Weights of a small GPT-style language model, trained from scratch on English Wikipedia.
Architecture: RMSNorm before each block, rotary positions, no biases in attention or MLP.
Training: a variant of Adam for these matrices, 447M tokens, 13648 steps.
MLP neurons of a small language model. Each row is named by its layer, matrix (up: input weights) and neuron, and shows model dimensions 32-95. Each number is 200 + 20 x the weight over its row's rms, rounded and kept within 0 to 999.
After each neuron's rows, "fires on" lists the tokens most often at its 100 highest values on Wikipedia text that the model never trained on.

L6.up688,184,190,202,193,215,179,190,219,191,195,210,182,204,194,177,198,234,200,200,177,204,198,231,169,191,198,208,194,227,181,202,181,209,183,190,190,230,148,200,189,182,200,192,209,190,188,150,196,210,205,195,200,230,238,212,227,201,210,179,191,186,200,194,176
fires on: ",", " of", " and", " County,", "o,", "a,"

L6.up270,200,217,203,211,204,156,184,190,206,193,190,226,169,195,225,195,174,200,209,227,215,222,172,217,187,197,209,223,186,169,197,195,150,193,211,174,196,207,209,180,186,214,209,221,165,187,187,190,188,215,211,177,191,238,202,231,221,187,161,175,191,189,158,215
fires on: " |", " by", " –", " were", "ect"

L4.up175,203,218,172,180,196,177,168,183,207,192,186,233,178,192,199,214,189,192,200,192,189,175,193,220,181,191,209,187,200,189,164,218,197,220,203,187,215,193,206,202,230,209,208,212,198,198,215,222,191,223,204,206,193,190,206,217,229,198,221,206,185,215,204,219
fires on: " |", " as", " As", "As", " by", "ks"

L6.up626,185,203,202,196,220,195,188,253,226,231,182,219,215,183,231,193,221,213,211,158,188,194,200,219,210,228,196,239,194,208,196,211,202,228,175,210,213,179,213,191,177,196,209,193,147,185,201,217,204,187,217,170,200,201,157,176,196,200,191,182,194,210,176,164
fires on: "ic", "'", " of", "el", "ous"

L4.up678,222,221,200,222,194,165,223,221,238,217,188,207,222,144,225,224,194,222,198,198,214,169,231,210,185,227,174,239,244,230,211,202,190,222,217,191,234,249,211,215,203,218,194,208,183,189,206,223,245,248,191,203,225,234,213,193,183,191,219,202,207,229,184,234
fires on: " |", " of", "s"

L5.up550,195,244,200,214,231,241,189,196,209,167,208,188,202,200,231,220,204,193,210,182,199,202,220,199,191,192,181,251,237,201,192,205,225,220,190,201,209,231,222,205,175,172,202,207,212,207,221,189,203,223,209,153,189,202,187,212,190,196,228,163,219,186,179,196
fires on: "-", " r", "l", " 1", " rel"

L6.up973,206,196,170,209,193,192,192,225,223,195,200,226,193,178,237,197,203,218,201,207,239,188,210,226,200,206,221,232,184,189,198,250,220,208,183,212,211,194,211,212,186,185,187,213,167,176,185,205,201,207,225,160,168,216,185,178,210,240,203,211,182,210,211,178
fires on: " as", "is", "es", "al", "el"

L6.up67,183,200,192,232,205,167,182,236,217,185,195,196,195,207,224,225,211,209,203,175,209,168,220,199,206,206,233,250,207,214,203,196,201,197,202,211,227,234,153,188,172,217,249,232,198,188,223,205,205,221,195,203,159,205,183,183,209,223,185,180,191,203,150,205
fires on: " of", "m", "s", "as"

L5.up1008,203,191,219,223,240,197,202,181,190,176,220,189,205,229,194,195,229,195,200,188,188,224,198,212,208,195,226,223,212,183,216,181,224,209,225,182,205,241,168,174,179,220,198,212,245,192,213,199,203,161,188,207,176,245,219,240,206,197,178,215,206,201,167,213
fires on: "s", "as", "ost", "g", "ast"

L6.up775,194,215,243,189,191,146,191,204,235,188,212,256,180,194,208,223,183,181,214,200,178,187,229,241,184,234,224,179,208,214,222,199,201,227,215,204,212,193,181,197,216,218,221,206,188,188,193,201,227,218,194,204,228,221,215,228,170,193,187,175,188,237,227,227
fires on: "in", "on", "o", "as", "ut"

L5.up53,189,186,176,213,182,200,212,234,226,219,191,177,186,169,226,212,226,197,224,190,221,225,229,237,185,204,193,240,198,208,230,193,233,212,186,183,206,177,224,211,155,192,187,221,199,162,200,182,205,226,203,186,179,185,193,201,207,218,233,180,187,212,193,216
fires on: " of", " as", "il", " total", "ed", "u"

L6.up389,200,236,224,209,194,220,190,203,225,183,198,182,226,172,218,196,188,232,192,204,179,178,225,228,204,212,201,247,212,173,230,188,185,200,207,214,220,208,213,210,194,197,217,208,189,201,175,186,191,216,231,184,198,207,143,201,201,191,190,166,181,218,191,233
fires on: "ar", "an", " an", "-", "u"

L6.up279,201,198,173,195,215,195,190,197,219,240,178,245,160,168,219,193,198,193,202,190,212,188,214,220,223,238,185,202,216,234,206,196,217,226,216,234,199,195,215,198,180,235,225,188,204,183,201,168,176,231,225,211,198,235,174,202,194,195,240,210,197,215,197,199
fires on: " Or", "el", "it", "il", "\\"

L5.up142,178,221,206,159,201,170,189,213,217,227,223,202,174,205,197,224,244,183,199,198,179,191,207,255,193,198,196,236,209,201,154,213,205,205,206,184,193,227,210,206,210,231,172,218,225,170,218,210,186,197,208,214,175,218,180,184,187,200,190,179,221,211,171,188
fires on: " K", "K", " |", " 1", " Best", "at"

L6.up994,211,196,231,221,166,179,201,242,181,206,229,229,189,184,210,263,230,193,206,191,206,156,256,214,175,211,206,178,213,165,178,204,226,230,232,218,204,171,201,191,192,234,189,189,204,164,194,229,230,206,185,222,205,181,205,219,175,171,199,165,201,219,175,225
fires on: " of", " |", ":", "ad", " al", "',"

L4.up751,219,250,168,202,239,212,210,209,193,214,202,248,154,196,190,226,218,164,196,216,177,205,212,197,182,247,178,214,198,210,212,209,198,239,206,236,204,205,205,215,223,189,248,200,192,196,208,181,158,218,215,204,207,216,171,232,235,207,188,187,198,170,172,206
fires on: "ot", "h", "ut", "á", "é"

L4.up962,229,216,189,210,218,203,220,205,221,203,183,244,194,167,217,218,210,244,199,211,190,180,186,232,166,239,210,179,180,204,199,198,216,209,189,203,205,232,200,239,209,195,176,190,193,179,214,186,258,160,220,150,181,210,201,224,216,226,208,212,177,184,186,162
fires on: "-", "'", " l"

L5.up538,216,199,192,164,197,205,220,213,171,220,220,171,223,200,218,213,187,231,214,196,180,221,208,242,146,207,218,211,206,174,187,188,200,215,215,186,238,193,196,225,210,213,177,218,166,164,187,205,243,203,238,161,226,186,198,187,239,158,197,164,194,220,181,207
fires on: " of", " |", "-l", "-", " comm"

L4.up956,213,209,177,166,207,193,199,203,187,209,191,247,178,173,183,195,215,200,218,202,182,175,230,227,186,153,225,180,189,201,189,218,193,211,193,199,174,216,201,231,202,200,226,202,179,161,218,230,213,222,211,189,205,199,210,204,227,210,160,172,193,194,169,206
fires on: "-", " j", " put", " by", " |"

L5.up629,205,183,193,186,182,209,194,185,195,215,181,185,185,189,218,227,188,206,208,204,237,185,234,169,218,225,200,153,215,190,207,197,238,217,200,216,203,166,193,224,181,225,201,207,189,187,173,207,182,161,188,175,180,237,189,211,194,233,227,206,164,202,183,195
fires on: "eth", "il", "it", "at", "iot", "id"

L4.up837,190,246,208,198,198,209,220,241,194,165,195,228,242,201,216,229,190,231,188,185,182,190,205,205,193,210,166,204,171,191,198,210,176,204,181,198,245,227,200,166,215,217,233,202,208,200,210,206,202,221,229,185,196,217,228,209,181,200,177,205,186,209,203,198
fires on: " |", "ing", "\"", "'", " match"

L5.up52,209,202,186,170,204,179,233,203,230,202,211,227,186,165,194,226,210,191,212,188,206,204,200,208,143,228,201,210,212,203,180,207,227,198,205,178,200,215,209,227,206,195,204,199,181,191,185,206,192,193,196,217,172,195,186,204,219,176,194,200,213,211,149,198
fires on: " M", " K", " S"

L5.up351,163,196,180,191,192,189,159,198,207,216,233,238,194,177,222,208,175,209,190,182,226,190,236,236,199,213,192,220,212,186,214,220,235,181,182,210,203,201,218,199,188,230,191,217,208,187,183,181,219,221,203,180,189,229,207,214,185,215,191,168,185,214,181,206
fires on: " of", " in", " this", " on", " under", " as"

L4.up184,188,208,247,214,204,224,182,225,215,173,208,202,202,207,199,249,200,214,205,206,177,197,188,211,212,194,209,204,230,167,228,220,198,199,178,187,217,229,191,197,219,194,208,182,209,212,144,217,213,209,219,195,184,182,208,180,185,168,176,169,186,227,191,208
fires on: "i", "en", "an", "án", "u"

L4.up326,192,201,228,225,199,250,159,241,194,200,230,179,163,215,186,171,190,209,202,196,202,230,203,209,197,200,214,178,201,189,178,224,206,220,209,203,219,252,202,215,206,185,222,212,210,205,163,225,193,206,214,171,139,202,185,196,210,179,198,193,178,201,195,195
fires on: " of", "an", " from", " San", "en"

L4.up571,219,231,193,221,212,195,222,227,174,195,220,240,192,209,188,175,167,223,227,192,207,210,205,189,184,196,216,199,229,181,192,179,173,180,180,235,212,244,196,184,227,209,216,200,197,204,212,194,220,181,216,167,189,210,190,217,200,209,214,200,195,240,218,194
fires on: "\"", " He", "'", "s", "ü", "."

L5.up380,163,192,191,201,214,189,182,205,160,221,208,213,180,212,213,202,223,203,209,186,208,208,245,197,180,194,206,192,211,183,190,220,193,208,220,204,239,181,196,189,165,222,240,236,232,218,196,197,195,187,211,158,204,209,206,225,211,251,190,197,210,203,189,167
fires on: " and", " for", " of", "cl", "al", " &"

L5.up145,222,167,194,247,199,182,187,224,208,216,183,184,205,185,191,178,239,199,211,208,200,179,236,205,190,190,240,210,247,224,200,220,210,196,232,217,208,185,235,207,179,193,226,218,229,209,217,204,162,191,212,188,170,194,192,219,224,219,202,212,163,240,184,205
fires on: " or", " and", " –", "el", "z"

L5.up21,194,209,205,183,176,148,207,240,212,216,193,225,234,196,186,177,203,209,192,169,208,215,216,217,183,193,217,214,202,191,204,199,184,213,174,165,244,206,219,205,203,204,188,237,190,159,212,239,220,221,187,188,186,215,218,188,181,210,221,187,191,199,234,193
fires on: "ear", " first", " |", " third", " second", " Silver"

L4.up401,218,237,160,220,218,189,198,180,207,193,190,216,196,201,211,198,182,178,200,171,213,195,164,205,186,255,228,189,192,217,196,212,193,220,231,205,211,210,225,194,194,186,176,182,211,171,192,196,225,189,192,202,214,187,174,212,241,214,171,194,196,187,193,193
fires on: "-", "-s", " rec", " Ma", " Se"

L5.up606,219,211,189,196,186,162,209,196,172,215,193,229,176,186,220,222,203,182,214,170,213,215,217,202,203,201,237,208,214,191,168,191,212,204,175,171,213,189,195,203,195,205,229,190,194,147,214,182,206,186,201,206,187,213,197,229,205,199,197,172,209,226,162,210
fires on: " as", " As", " N", " –", " |"

L4.up858,213,203,225,168,240,182,250,252,200,176,212,236,198,203,180,205,193,243,191,202,201,178,200,207,194,218,186,194,202,201,188,172,204,203,237,185,191,255,187,201,219,230,225,183,205,180,207,195,237,180,230,205,222,203,182,230,224,196,193,178,198,231,207,191
fires on: "-", " T", "57"

L5.up511,219,182,202,185,203,188,185,179,177,221,200,221,187,195,199,199,166,194,230,206,251,203,190,207,152,216,219,232,218,179,227,216,235,211,195,204,184,215,193,218,175,191,162,230,210,171,218,172,194,179,223,196,210,214,179,215,192,183,203,198,205,212,179,181
fires on: "\n ", "-", " of", " st", " on"

L4.up308,214,212,199,189,222,171,200,213,212,229,180,199,216,178,224,206,205,213,231,178,191,146,216,217,220,238,199,218,199,203,216,217,181,229,218,180,223,226,176,215,215,221,184,235,212,192,218,184,205,216,196,204,227,198,197,207,188,213,191,194,189,200,186,243
fires on: ":", "-", " of", " |", "er:", "ing:"

L6.up502,193,202,221,205,211,169,202,219,193,232,198,212,192,196,182,196,245,220,205,217,187,172,200,218,178,192,183,226,235,226,164,216,203,213,205,176,205,180,210,191,153,213,191,198,196,188,178,183,204,237,205,232,189,231,207,212,211,192,181,200,156,207,208,214
fires on: " and", "c", "f", " |", " or", "s,"

L5.up468,219,204,162,225,189,186,188,202,166,202,226,199,196,213,205,198,195,210,233,196,237,226,202,207,194,207,218,170,204,199,207,208,215,192,215,221,178,185,220,207,210,193,209,185,187,181,189,199,191,196,202,161,186,224,186,223,183,207,214,200,155,186,193,160
fires on: "es", "als", "al", "\\", "els", "ol"

L4.up143,226,200,176,171,216,190,208,187,221,169,183,174,178,201,198,224,209,180,217,154,180,186,201,251,198,208,216,172,194,191,192,176,190,206,209,195,196,203,219,189,191,201,216,212,207,150,182,194,214,210,226,238,207,206,216,197,218,167,180,235,198,190,196,234
fires on: " to", " the", " by", "w", "ade", " of"

L4.up977,207,203,212,215,210,220,190,199,183,218,212,164,196,213,221,205,226,212,198,181,232,185,250,217,182,222,169,192,182,182,196,215,215,209,213,203,218,173,201,182,222,206,213,215,206,204,202,205,265,170,208,182,200,171,183,195,223,192,209,160,189,181,185,172
fires on: " of", " |", "th", "ph", " ph", " rel"